From a checkpoint of a small transformer trained on Wikipedia.
Architecture: RMSNorm before each block, rotary positions, no biases in attention or MLP, untied embeddings, normalized queries and keys.
MLP neurons of a small language model. Each row is named by its layer, matrix (gate and up: input weights; down: output weights) and neuron, and shows model dimensions 16-207. Each number is 128 + 32 x the weight over its row's rms, rounded and kept within 0 to 255. Numbers have three digits each. A neuron's up and down rows have the sign that makes its largest values positive.
Before each neuron's rows, "fires after" lists the tokens most often just before its 100 highest values on Wikipedia text that the model never trained on; "fires before" lists the tokens most often just after its 100 highest values on Wikipedia text that the model never trained on.

fires after: "1", "5", "3", " ", "2", "4"
fires before: " |", ".", ","
L12.gate477:095185136125068162124161171146103145152174126134108112109151142122107090116126154142086221123127174117138117128101150154135156123197168112156171134173183150101174127115122070203135167154126134070121154128124098078125175148100155141194150194152124147175133111088143165070126096138140087083098146078112104132164137139149097092097096097105113129138109057147150171144118078156144169114119124100129120152167103118103147173102144117169129104123109117114150115157206081206127090136134185101135140134137105182115141058160092113127086116172136160118056151135114161152124136073095147132
L12.up477:134142162162124170122122149152144169153153091094155125148123086171123195106152096188109104136141111113145147113099096092150104136122127121138116089167098158107158088154123148041187121098109085160162131136111151176074190171099141080092114112134134162100121081133140091164135161179122127103170071107079147191124095114096085091165148104122102127192124185148110046171097165150081126090077088100133042073106172153073168109095153160075108150176151167124115122111082127199102144104058103109115106142126086182104184155102117132153103186098117159098142142108081118093118092104157164091
L12.down477:124061144074082105116155125066120139072150139086090152125098074118116085098194146101140085122145074123056153150137120108072156138107086081098151192067107100154105117103132108133121108115176103073131106103147124148175074128076149100121119088121140122103172099117107126124194121162133135161135079144161198132119147136099120135166150142088128140126166117085167136115163160122142098150121130135157117120086151161195151134122140196101143143081159172059131178076122122095134140144110101124084181132098146133134136167115071164098141098077152143121171139187153140140142167130179076070

fires after: "7", "9", "8", "3", "6", "2"
fires before: "1", "2", "present"
L5.gate445:159120129145092098074149126149145068124108161124053082169073139188101162155103140058075097125138164181184091127112088172206077156151110129093129151138131126138117108148183095113153136142122074156152114137148090149144152115148116118129133109119114184148093153128076113192122161151116092097083110152098127153147126137083140140115150126176123081122116120143129051094155133037172133116137172156140137146082141116083102205118165076053158112137213093163134129111180183075177198081145108102176152135116148128118126129116151099152162064144117116122143164125122155138163122112183103121
L5.up445:128151197119083072060062106158104103115136165105141190120068143170071167117136160110091102154155184097108128150132097097131079149069161165155133122149108126098144137098166101170203133119107066107095160112099102205129140086135093117183124144117127126072144142166125077127062156160171110108083161208094138158136162099140148143129129128134138129181145079113113157110221157113182141105147122069188094131114127159112088129128147155134148129132149092153120095072155187123146100143167138098163163115069077114161156176155095125139090087134147117117125176125124142095136090125170147136
L5.down445:075181103098169145127096147132126156120113138109068132078073078142125094202086134128133105132095101161139127097210157132091126200173090150219114129182143109146119147078191133111108117166091150170115140122095181160106102108102126097072095150143120161161111101189149141104061131075111124151220152060054142079093161115149133156179143141155150114109133115083164139123117114111144095125076129065137162110139174187096136118120176093134095133132135145121145165137117106156118105117118127149097090201141087133101113132072091083095140133159128159171148124116158111095081129127145169098

fires after: "1", " ", "4", "2", "0", "3"
fires before: " |", "9", ":", "8"
L12.gate355:023118116155140147044150092093133119169152124186126168063077154155189127096156111119043148184135113153101163111142123107177116134175150100078127152123149125156164173190160083156101092089114050161101164126183169124149116083139152100127114104116106116149104113104143188147136144107080117119123163112069189191139130100123122101082098083105071130147119093133090157081110115120094149111139120127165151145151133166182120187084082089095145063108139193135067138122137095145164133153080149200116150112149122074130132132197130120129154153144155167117157149139112116173174149132131172137
L12.up355:166119116167119140128094128173149123065153138210144118161103131139196160090103122112047114121123101087133115138168119198146114143107098090100111175114170117123128160152149132050064115130136076167139175154142128112052117105144190102170097127126055145106118102113153146075130162148155178091142132152111167104188170133104152094128148153078084155129144131174132138115102153099174108113111130164149095113119139163117140065072145124090160126093142123196147131096209104084188194125130087177079125131194102125085098118145094125148159193129122217137136176137138151132144153105111096148
L12.down355:086183116128176130140149102126142110093124129053184100187144115122135128129120152143130106070114116207136088107147156066118068157164106140197123150063113104155075100083086142135120117125104189077118099139123088152129126135134139101082145166159113126096055122162068110124110123124138075147114116193113115102138127097173105083060117099185135170127145103123133089126130087130051119085103113138130146116159104149140125066131173171135121085135101125114113078164132120172171105086123131149182141094114103113157148138102173129175092082121190151133160155061134140170085130116077126093

fires after: "0", "4", "1", "8", "6", "2"
fires before: " "
L5.gate1014:139145171124142101173130126116155188162108171185152109108104105111087123108123214133142134181124104237119039118132154161134121134068144112127103133130138168077157059099163107140100117201136096123151170115172139144127158121086139160205130145165160127098177142083090139115095136150146117176111039143124154157134156118107111149115113119145142145136100114120103158110113122143130128058144151118080101128112174149066100144150106155176094163100141123157115125124167107162148106200151118081120185129048153070173140154125123110128158068170111094165157139153213181102074164125102134116
L5.up1014:167129138187120111139168065118157166172094084199134168086084055135120139131118173101152126173174100157143128142178139115192080082116142178172122148062133062120183063122164145141190147195103140102135167135147105129187123083140102075158101169154138131092116178160062135113069169160129153159118086080115132173124115127101174141088119129084130101153103188139111145129150122157120146175193104132107110119160148143112153138170072151161131163105131181138079152114121071096103104133135130117120146133102150150120122112129135127123171071188092122120172167134167155129142098178130134152
L5.down1014:145062072172195126114087196144146159143174132053098152108088095090155080181100119128098133129125171152134152111095142172117128168164151161110229170096122148151125059162108154157100087135102095092134127137134103124095089144134134117092128088167146065134121134099145114151136085138136114107115162094074116109224156129139152136125079115138160139149162092082113142134134122091071164129101107118118133119109101141169119088139118087098154133151085135096139055130101200119133134179120144161157143152149126134120084072156128169099154189102186119075129156113075076145128103163083130097

fires after: " |", "-"
fires before: " |", "|", ":"
L10.gate862:102101160067119132121150151105121127148116132163153164157110117120077159126134104126140180136120091136147153081116138168136152192153152123133151168112134102054069159113147154091159115108114055109120111145125104111206104139123147129058112183142153146169131118101121183104118137148144169084086101159160198152109208145140148138129083166128120123080167134197100091084069081157105099111107204160184120155126110136093132073185210164131156119113109177116118089135088193143132115087118134146116148133105136121102134094146106141145171151172140178137149097209143177099107153184102194141
L10.up862:133105111076114194162115145116131151146120135126090162136104122121194097119142110103151157138100131143187157175135115100069079146169101140129109082088195145126159117133149115202099131138134112117182181097136136163107100140126180102083123127167194169107091084114088072097140197143098173136207068185183164131125148134081158170059106121098067107114108078164114093195117110074107142068115140187100122133152090126142181136181167166099134072138125167150135127178125158105139114114124098121151120113156167131183157114154095145104109109096106096191145119139189179160102152156141094104
L10.down862:103139140072125179150112140133093167125121135118164144096106108088152154072144108135147128163054064130172157090158121150170117109140125087095081197130164142124157175159163147187143179112101120128097106027153120136168097140177168125055108107090169098136155106097124108142147120166094191110084081130135165134133157095119131147142120201150070124170148126138103169138111102140093196111088130096147107141119087135122155175163146102171062135095120166088126060161146143105122098117097097114123090106164105126110075112123123141091085176122076127167187128166113165127081099128126108117

fires after: ".", " =", "=="
fires before: "\n", "=="
L10.gate121:123053084091145105129151156176123179078138115107106131095155108131124094160113098145110139151141133116115152116149141118135072147077113193144116158128134126100095163159087082118113076119150165101137059155181126130121183111134185095145107144121132169169130071146163088141186104098200145128172123177133139134100118154154163068096122115073168161098129135161136152167101153148125147096086109096152115140135117131156154120123149177153110156173126151126159161103164161149084130161113133105104114092124122126185121164109040129128087133127068162153118119149129067180158093138132119095
L10.up121:139139091125123158184093131108169160165164119117132157144153140106158073131162124082116136141158136113151129091098186165118083108118148162144161158102115128107107168109077099128099152135142120098145072125151119133108111129128147090147138153113163143134165070132200091146122137114200125113190129139181132132130081103157142107111123128112161177137147108146168134180140124137127121109195138101159090067064151173151159106123125159072123070108115183109109134135136182133107075173075146210129138137067167116144087114117158090158112132162131109142080105167089092149153142130184137118
L10.down121:080151135109222152164122194117141141094139061127132189117139124056166121147118092119149156171111149116132113095135174110148188175115165084097120157080159104125103093108092138057197162163144138117130114139144101112115113109120140110129152113105157127115118123165102135059090176135138089161130118129158190121152166128147111125076115107154187096122089107079136171139158146154133110119132108112115126154140129175194072131107177162145130095149170131135117152118147119114079121165190211176131149140167090116159154186079113136085082047133101083095095181138140112150135110119131154084

fires after: ".", ")."
fires before: "\n", "s"
L7.gate847:103078084135138139144104117087190140084129146104096123161146104091072101145116112110120172176104150153080156103137067124121096181141057150096139155143145101121117124104112129075100152174187080087115148185167139165068102081123141144182081094167146155133133142113143157143138122160139101094173178137125138100128194129200149122063125118160085129133118141119104100071147180186149121139123141073170163114132131179122110098147134096108115124134169168122163141182120115152168142147128190146127120169145121092169135147118143106149116148127129176083104127116040098174117108140102155094
L7.up847:174125131160107149127061143160161168098100188106047145130139155116150102126112118122067110126109129134074147082081166155094130113109139148107089198159145149145139115125161098137089150201201122179139115126149116074135087082091209144127131066163138114125156121123140126168149079161132138177142141118146106142136177082103135113121150137135176099111107088097098125166101164163126122140154136146159129153095112122088043108171143135097153115079123137144127160162097110163107087147114129125143140072123119142153139204175140111117125170121116096109105055099146054121096184158133138087
L7.down847:138146147148123098102136158137105090087079099147146109143117135182130112139129134135123125080191079144055145152141140119086167108122163118122130147144123141118102111170119126068134079107097123233122084079126148133106086090138120125109149125148206131140146149122146093109184105123109147133114103092165166121091105118143148143060124119118174158129135119139127148167119091158079149156206128087134139156116150132152118126107180203166160123122117109155143151180097141137121178145048115116114119099072121065175103091162144144167113127098127089118099113147143079157131128169105124073

fires after: " |", " ", "%"
fires before: " |", "1", "\n"
L9.gate70:110138124152131140101099189054110143142124058138141083163076115120119069094141131143155193150085180123088103158148101110102096195094125115112132122185135077086116100124068158178109086179160155124120068178097150159169145135097116146132149126191158098122060117072124126086101173147128125082126113123130091156098145067155121098117107162108103148112132114142160136082107113141072111123109105130078149197131147163116128090158137105129146152163132103098142113190103086152097166108104102171103105150142175105093116166140119065093102125144166179120092144210160160154143148112075150179
L9.up70:118080131159123168103050154082087166109129086162110104163146067167157066059133120136138121185155155148112129189068140113108140156176161112116125136141119131123110106178116120165108140143089144178166147178115137080111192139080116215136140111107133173122140070191179073131085177141153141122123053183143122133104158138092127127161135185131114102112151117154143096139097099144124089134127145105110146199152133189135131145129152057135171144167113091138121079171153076069067123092125123184100129193134096111058182120098114133113128109109156184117081105126172053139130111145130061141
L9.down70:074104150145097169090129127112102171107119086139130145136131111160221189075111135129130180133141135131129116132090065148106182177179142088129120103074117140109141099119098076164131111155144171132109148133124200194124071121129093089093112121145122089071152145129103128156092118119167139135116090141156096143103143155157158166147157130138080142103133155153211111097102180137079149057141083098077112133152156134085157154204097232081109163083094121132114120127169139095121134150084104161053141083097083078135143093085125141176103104161149143145182141164161126095144121127139155118

fires after: "1", "2", ".", ",", "0", "′"
fires before: ".", ",", "%", " |", " (", "3"
L7.gate194:146134111147102085076118088162138124086060062146147132156168157101134177165093173139171115141142149165057138104111162173142116128099208165118139143113076092139131168142087105157107119094129099142150072157153154107129142062110112091158175149133098066119168115131111041095129115136111175125152142153164164167192107148134150083121126115144202087159118121109167115141101165149035144168119119070129150141134111145089187158116150145110101145079165078118114130140103058068121132084123161107158114162097109132129144145144139116109133071129142104140170110086098132212112165144090074140
L7.up194:132122104150115140107097132183124106114181111149091174144131166134201179167118157123112133150128092093106176131084135169098117156118138119116193199092152145123135106128098068105186075105126175103135133181154140134103103143091146142116105137143135144170155144118177106180127132169123161161166133130106146197114101155127145103094120130191122107131107155131163138187100113078143100127207123118127055119142101177094164162153150201067159159130233192084095139142187108106107146140134174098137184177130146113146131147096133071123203138129070088160155126060170123171138111169076159151
L7.down194:138157149079071111120137118106128188180109122110132132145118126079078122112138125126165090090133145110066101151122146091134118116132158113132114083107085114066104076081116093112170125146153096101137137110137105145141160185083152129131137110141083093090105100198104129115083129103163123140127140132112089129134194142181125104149107132080139145122137113069159170160179112113118161201140136179102079099108096111134174114026078094151155138118114111168148076158067171161103144155164087124161141147165082147174175107157127182124015129165132103179130098162123140079186119146128137169

fires after: " ", "2", "5", "3", " a"
fires before: "0", "-", "9", "th", "2"
L10.gate653:043143188101131119099136084139086085123107167099130129107088070177155100086103113143151063146157092152051172137109138170160122144100101127108173073125119139165120141175082109129140054109126077148126109095095174177126170138118095149141146094096094167119196118143175060096104093143137117112109105173095149073108166127082084138111166127155128148150137117137098138085109192112076082116136142119099130071165113125124123069143145114068148132165195138118075144189102121148115131151130113162120157094093143154203090095083102152131142132141160129156128168069151132107126097186141089092
L10.up653:144136171130137149114147074095157160169137148128157172134067142204207147112143130151136139140101133126131100098109137178085117088115076126122071165132139120068106156136198187093139108099095051120121191070122133145122175153118137128061105128116104136129153113126211113085099112084120142129147052146096114135122161099125136108163074130151101146183079111122177146120162129127154119145180124148166122127146156161152069147089172175169131159146141129126170146142151158116078159149122085146127104124185114175074131103092174161117131113131175169141156182108140089115152101109151168127
L10.down653:104117166149155177156171175109145136132129108146149135170121143097123119170166116133109119155126144100095155113092109093133131141102156113143118120138132142076134121106131144125148174143127219130116158143107136047119131125091128088144133140177191091123129114137159172148046085086099143127116149135130152143123161113133178140159103125109068143119113133172096081146188100100100100158100084172129090130109111131180141176197130134157104097149115099154143178052159080182136113092109124159171110162163163055088112126118150101158184122099139102098163103146097159098052123037103081118

fires after: "2"
fires before: "1", "2", "0"
L5.gate736:167145153106089164085083117146106157146131100125150090131161144144128165156104132155146110104141062177109133125122090091074087120117150156153112143195110121151094122106154055091131118141112174130092142125170124085145089119090140194075116089149126134131135102166128079127084130122140140185145178169149115155141120123129136111099129189121092160131139159216117150134092103049068100126095112084114102111199069140098117107133067134129241099137129111096136184148124139135156062148136126131155156110107175143132074158141152138147175087145132134104205054050155123163138092151178115146
L5.up736:197146132133130160122169151176092108167129136168163121105143156074188168137129139159130080120202149093126155180132117078150148098172152158144103154084103134176176212127138142125160120126146123067076092065138121173134125156160135094131173131135106115077167166175024176162115120140133140125084098102112086116162102108140117157162074106167092120100131155103160119146178123073114110090204116163109123169101154196098136123086116090175128137147129189148159082154166163087124123110112062129140110130145150143111127150131166119129171103125118157149080148196190092145129165097085120088
L5.down736:149081185171097134121142108167075188108113134116193152142121167156164158073117138122188143129139114142167151060103120116099090137157138139145111170180127153117117145126106068074139102142117145125099143141070103134125132113082172200139128114121146072186125115124162116151106134122083138137125164175138088190074136094141135088123134175093112106115146076163168130104106092086084137145146134092074052155118117166086118121131086091144180150129145130073075163147124095118140099131190132172127145107137166143122118137130151155136124104104104135151178173120162126214088070151192106199

fires after: " ", "0", " km", " is", " |"
fires before: "9", " of", "0", " |", "h"
L12.gate17:098180168081097138107145152154106129121099231118153086134075147133188101082174147080105085158151099101076089152134137097140123113100188099149145123144041165125097122173116118106120171121183100106106098117148109191069156106152164139141147159098118145087115201137117084170130135072151157139180138133137095125079092092162193122111094147068148144160128119141168179104116143129138131072116075166090168127145172155167110139135140115192086114149143142099135173099113109145124117061162127073137168134098137116126061129080189158142129140113196129121162091135089190102081138121151109144
L12.up17:127127129112181123135166082151123087190187125203094112097140121168144150104078152163173130123091095053145109090120107126174115123109122131099172101136112103110103114088088118153113112146143148136181105137132144190122138118206187122154143098132091119130072136155158113126119102189130140152037102120160139155135121116121133120100141091070062073084170079130084144123136111169173075088166150103158184116128131154164103143158097107130123101213126153145120173114156150125022161108041133083135104184127125111129111075148130152126088187141091118101110131138148133167112097102086179185
L12.down17:137157106100180067120209182135163105124157149099103127126115141139164104181136170114110126133153100154076122181157091106163154115090082122094148144152078103125142069109125108121062113156121094207101155102142126169142094115127130131164105095105116110182158128142171106112151196138155152115183092116117117116172189141110145118159108136086136199178140102082119068120085123185121127142093175125137148182132103131057099155145145118145097102165140079142061125132109119155139070074040155136134123106155061108089183164123061142126103132111119111108146164158158142132166123085136119168

fires after: "1", "8", "0", "2", "6", "4"
fires before: ",", "\n", ".", " |"
L7.gate959:128099173089121118150123145165174144132082123160146106139166120125077126122151141140103141143112179131125096132168148133124174141123107152116090138118108107152161163148063114090071139092158130108130114136218209092176112150123148175137139169129139139128085108098163154159088050102202163068194168087111110170165175095144141132146152087170160155158141201114140089088155144176092131174110183098127126112193138220142145100150079161120127161128135117158142125112128099157109104161110156135161129113070148150136069150160108090179108198110126078113093118094149115051189127128115131097
L7.up959:208142137104124129143138143161123162151149146156105171152101141148181143092163147130098067119126167125158085159105143124113105100133153128180138096079185096115121148147178193094101163195099094081136204183089116133082100106076138135139128158119112186169118157134052174148119130099161128167103081114114111131153125085212116115158172151103119092099102194112164173077100123121123127128153147117098103123119092119148147143178166146121150113144199143167178133125162126096078186166150140116101091201098146135137104160153084143138188153069093070146112145055115155158094114094105070078
L7.down959:154123170075180085165120093181132115174136172205127179103102114130133159175150137127110182169110099143187174187165154099173103117143083131187104164060124111114127121126193134120169163095143101081136146123124132103123115124088180155138152150141072151173125128070098137142103090104132111083186107068116104152166202123173149137083129163152129110121125123100079101148125129097107184092103138188116076115125117109040108136173114189084076107150107150123152133136120108167136149121087094148127101153173198172139155166079155096149158093147133106130105138111117136163078127088136146148

fires after: " =", "History", ".", " life"
fires before: "\n"
L9.gate691:149103138175108110107122151135100171092146113154130132138102124084125110182134120147100116119130164208111081151106100157094161082121119120152183183150143097149151117122171083144088096152131105127132080163163125129159128085121114122150185060159160127129133092147172155092101129091180122085172070162134154083130152169185147114028150117082201115168129130119154055156069106172168135179122188086122103135078105130107125129134134206137145112164132147118163174169101130097098149169152142148107166112150163135171138134153105104105139117109115126152080117066109141144123149119124120061
L9.up691:128119113124150091176122092091143133155090141168082079115098156107182149118167129112115154141120142176101124096088184123154192111145146138108100166098122139163121150155070163150093170190183084105108110115134193080163108093082087180197136135141145104185148142158206085116099131164155158137148100120118170106173200095169172167072109159121165134157183140087113095160085120150098097149159135109120115096145152149144086146138132118131171122141156137147172172134108132070124104153079105178162165106132128085120102126186133117095160131062118091217126116062076131095136156106122118090
L9.down691:120145119158137108165081167070173115170116102131131068142146190153078142134150091087138136124140108113084132170123159174151189111133181122119120208130098127102136139136100126126094112173181144091120083119128169094137153119159121112196132117135120086172179149152147106170095129172165136086207151122148160095102169136097119140098119121085181129085178145126153120116113143131147136211158132086120107088201151146130091117134144142178152137130188096154140166120091165136133144174140179165139228134142117105171091128129148125115106138092127119143148170068122192124153145126096105123

fires after: " ", " |", "–", "%"
fires before: "9", "0", "1", " (", "2"
L12.gate835:027151134078119095091113120103106089101122041087131145080118143207123157120112147156121145116082124117114124121140135126080185109153115090073105148169141154138162165137158080098101169187101071117148139118132068102148117135145152068130182150091100172092082111107135071107131158160145129123132165091178131110108158142219119146096077122158123072148129138153126161110134135099064088155153067070105154141122175147141179096118062122113184091141152161102155120155109133119109129137144128086160122130089088142161134129131168131118140103136105160122131104082150083123094046087085127118
L12.up835:129150155132142134145125108126090104109126117160095131086158111097191179140047154124155132174112089111111114168065156144144105078146115151086129142150130115166207217084115053115133084094122144175100077190117078107122079125113118103114130121184148109163100131141142159112173102102173111120088152145210147091163181098172105134193113089096196108169130099134164164133134168123099126134105136111111094171129124194118091157122079129095089149131098149086143105104140163129129130087164200137131102131072146116122142100081117167108126110142189104123117148128221105187139148151160122140
L12.down835:099120141114126185128117160131103147126122186151106163068083180157146094067142144119125159112161106176154089103147157159147173158127173135119129109084130141134194181154117131121094068121152074170094135107153115178179153116177089067047132119158170101158149138125148142157097136177170141142122154149114129123138109138129160167178206171146142124137171079143131157116128195127118166112141120158137071165112112186088149156128057131143130120163115128099142130100138107081148113120160130138081154124141130099090125161156138136194108216097180086145149065090159145180143143123178159139

fires after: " Party", " Candidate", ")", "]}"
fires before: " ", " Votes", "W", " the", "]"
L7.gate745:059081123117108127121133141063141178133123085130155205088098222065089154075120104148091154118126158119120175169090120124160200133149116187168152152146152175120140161103102125111124146148153093166170107083121182080184132044122222161157101116167132195153100108121143140146154130180104165149155109152098105162131130153112096125099075092126121139141123108078093154151078077168081093146106125139094118119153091136126140101095096098124080129128150198162061128086145105102154103144124058122143123124151170151154094138183166074166126142117104129147111206110103135125148172156196103125
L7.up745:082124151141140150124059134141133154177090091187141131166133112149171110117068143107124161185125106101138133087116109202067097159172131125169160123129136061078127137142091113106128144144132123120168183118147125093137175117146165089138131091111113144144114161126165160129145140091103116150144128148111113141104140074133136123141117098138116141176110160146094209153189105067071074125044075155050161130129062090113158186174096121143168130115156179175154142157151103129146114120123144116101114120165080157120111109114141149125179150104152056192080149117120104128149093159138111067
L7.down745:113111139143206123117132127195092133125158109084110105154133083158084193134139112127149135082081121139143192079112079138112115123090080115020154159071048129138102182123122108150077141161170082161165138095181147121043131157149074144171175154087124114142156097096173117155191157123144108145107105119200125140179140112106157144159112150123140124121135113073121150140140147092163156155137141114153153109121118087126132154094150108141141118147097069161158109093104116134094182104143103127120087122157134113121129074160112143100112189161107150194066149104107126152118123164143162149

fires after: ".", "History"
fires before: "\n"
L7.gate279:106117117103105142079113098068128111068154112127067115057172121125172157092111080156149104169118114151089107136111070126070133140143152049083140182152114113143044103162134122118106134164111173186103184097115114100116157118153106113106094093145106149158154147120168145132192112131154126037142075148154157164094160078127151119082116114134146148145162164147118068040160148169125129144101122073102152172119100126115146103158178159114133140154187171099137176148137163201158139179129107133191142163152092113126134106154122122162096111058063166111086125193094169148137156171096145122
L7.up279:158157129165093082109090120114102173134055119108126076064098114126124142142159116149167118090143092153089147127151169149074112097154133102097158145183096160100116120146111090106130135143086169132073162116123120128109181078176139092124104113121136142124148150145173099102157159142132156135106128136160147106123045103159132099081088175199178135126209111140101089142087102137112080168194119120115115106114119130138113184160139140117129135154116086119250136182086126148191141170133178135168143136152110077165123177122175139111103085086091057170120154123147092169130144138129081200
L7.down279:126149117138113116127157139114150082150134120178094131088153093100136108112208168126101108114165130128062138120124144118132158132130189071094126179113155110151042176172135142132150071185123181137099137067119123068142153117146130157145075091151156129095141170103135106085120142097142119116114138120179191111111134147123149129133140108121196083112113143122138151171096189199134072068159132081135114125162121109145118138162135161174174103087130156153185134148112130105137086179143147169134150152135099091114103142143157102067172057101087111170170153103110132062110139149089148182

fires after: "0", "2", "1", " |", "9", "|"
fires before: "2", "6", "3", "5", "1"
L9.gate178:149116109138116180131184091117117133101134086132114163061161164060071113130134127135148081107211139140111168118099105156060151141124100194139173130106061119092151147138134144084056115097075102111117061178114128166214091115158117114121142129117106062173099174126143128103137181143122103164094125146045089143136108122159116147081150125135126109130184149114132149100157180147126119094103140168144103155145143130094100109165121114098121118095151146101100171116174183134140112168125124121173061114106165093084140113124059143106102141094110139111126060195109204114190155140082088086
L9.up178:097173128132109092187098186083101187076101172096112107141154116148097142163103132125112135108127128136093076127083099155156119170172106182156136148147140085154157144190084095197125164144079133172145046089096135093177153117141106185137171101144152093179117114164110110108123125123163149155136137121091180077128102149125091138137073118163116157077149139212103139149101079101134090162113127137123137131133169113139073111173174069106172163143142099075143131118095105119148098104088111158101111107155155089094120167132095141103100085201115192084121131168107098094186139168123154156
L9.down178:155187173097066077087065148147122137155081177107155126152146089135178104144102093127126134097136105070030132108138140123174153141115151117097076172122148099104168107100146133173153139212128148167114083099132112092144154117112123160095101199117118158168136124079110115169177104098125181142148107102104151071103118104132104140056122143147122144152141096142098170119126115149099096111157108143168163165141119092190110135063106131070127100164107113128117176119102194114220102129197142081167110139099121081126197111117098084146140149144167156093109077172075053113136161102091100108

fires after: " ", "1", " on", "On", " in", "2"
fires before: " ", ","
L12.gate75:184123102141144144112148105119091188111142106145142115124141128149124127136025161132089135130163078162215164112131179151095131176168181087086162179100101156136169069065100080154130177164158073130119126162141102179097108128160114091067120109147152082099166085099109143164126106155127155098158070095100123100135101097099171100144169165118131124145131143143144105136103105149176110218092103186130146106116143120130138169159102083102072158097115195153169118162094106130183092117127140103158108164107163126156148142144134136164094140107098106139095140183150200155180131176157126132
L12.up75:142112065159138156164142090115096165140121061211155080113165081079154130150136129122142091113116140169092117115101134110164149177093111161092126149149135121170139083066117116142144149111141115120066131142114183133111138138162125125140148136157135115145160164142171141126121231170091121103132110055142146095152168076102114153119137084170072113112166160103148090154152116080187103139044122120196108115094136068132148159086058130136122132125140114110144125151206118120153120166151101128109155149126229100125149104113131120090157136158070095142147149064138135100091115113149188108
L12.down75:089169138147145097112072153112169134119169138148115132094142099107154129140114147108149088098093092080074125124150131106095185139146194122125148133073166159117080107082140121113157150168123077109137143159134100113118058116092125100081098107147117117140195080179179120080136088103161153127147092095073081153093088112128180068180146085174135130159127139092123087179104163120143160038129081115091116075146164124102083142250084157138108135119107114101161201138171147108123117110103131079210141178098152131132071139164124175138090057146098095057111109148113137108155115096137174166

fires after: ".", " =", "\n"
fires before: "\n", "=="
L10.gate242:087129128117112138094138159122118162095139139181076084156064146154142176153202179153116124119163156120139191073127096104112154145146099127078157163154145067135133119161088134182128079160150105218140150047138121111121131089122090142143131082113135128160084124121162121109133183118115092115143124149164101164151103130130148101055119087133142144056150126146142113175120118109128101176170116104131053150107109134177144156195146104152137105131171136084146115172158131108178132215131122158106084152170135094135090101128184102176180107101098079154127095128147153121118133089148106058
L10.up242:117087112129097092131086143100107102115129100147123175075072166105141169137220140154177095125122082101133112142087165119101162107171184112106112114155102115148127119136115089090102111148108140170138124103101151138115144088144134121148122094163147067125109138157150077111118135141089128083134128125118190170132162160094123117141162150122175134084135109129094116159161162173076075143169072086085119191117143168182145133165117182231116118106141112137181131147152158109125095114079112068135121145109144081143056149117127129173100087085142111198119075153106150091175144133142134143
L10.down242:100151099125116139117166131188138108139108102132164109076160144126121115132150174112156070136151091109090163176079155121165114127152104132119149091098086081133132167037150152147133098107172230133092141147100146065103130109139130125124113129087125125171133114155125109101135121177141185074171093133124160140108098147115142167132111150162123125139155146120183075164149120124138070123135113085100088142174114119133110143151125200203113140160112128150150194124111116166143093137135155122114088089173127111097093121099106125071080110107120131105116148126161093106200138140136112169

fires after: " ", "2", "6", "–", "3", "5"
fires before: " |", ",", "–", ".", "4", "3"
L10.gate414:163131155123120106139171137082116141182133095127159160134177120184133136098141135123131152140160103090099188117081144064160122204148114078169165133091093082116097214169131157072143192099116120134173165117170178139143152153088132121165107151148101132119103122172155122092102096166103076097128137070108084150086162128078119173102130076097118154118134145104085099096150142117137138093104127098098173083152068185108142094073163166141148114167138063120158137155161091151116095197152131123150101098143145161099096072172128130220152170131144142158067174148118147108131115135081124142
L10.up414:075103121118123120181139079115132140117173159116092071104170085117168136139111125156153177111130118119080126133130197207122124108187092170082119140111178147128142166141112177127144161138167105167161122109114172136089142150100077119082078107114168061153122120124162070119023165133083117129138081119133129116140199166107114104119145172082179104066149071162122137112100126144145097143079080142168197073147091131111135100095135121171168141125128084082109038167189158131114152122098106136153170100143149160160118080122156167169143120092121124109106085113112101211079142152079114122
L10.down414:146093118119143067203149133098188116153161109111145127090150099186119084143143144132089182147166144118124159156139178119099158124179129161168118137093160176148077172087119184107104139171133124127139122063150199125115155134112112106083100114183120141093136157126101127100085064107135170160120148105141107134154153160122104110152119131155132145128186067128162154127155132119112159024127136108155172088122141146134158146158171117091131078141151109107090105138138134152166076199166165172147120109105180188108135117138143144115138125131155116135164094100127128138062160106071163149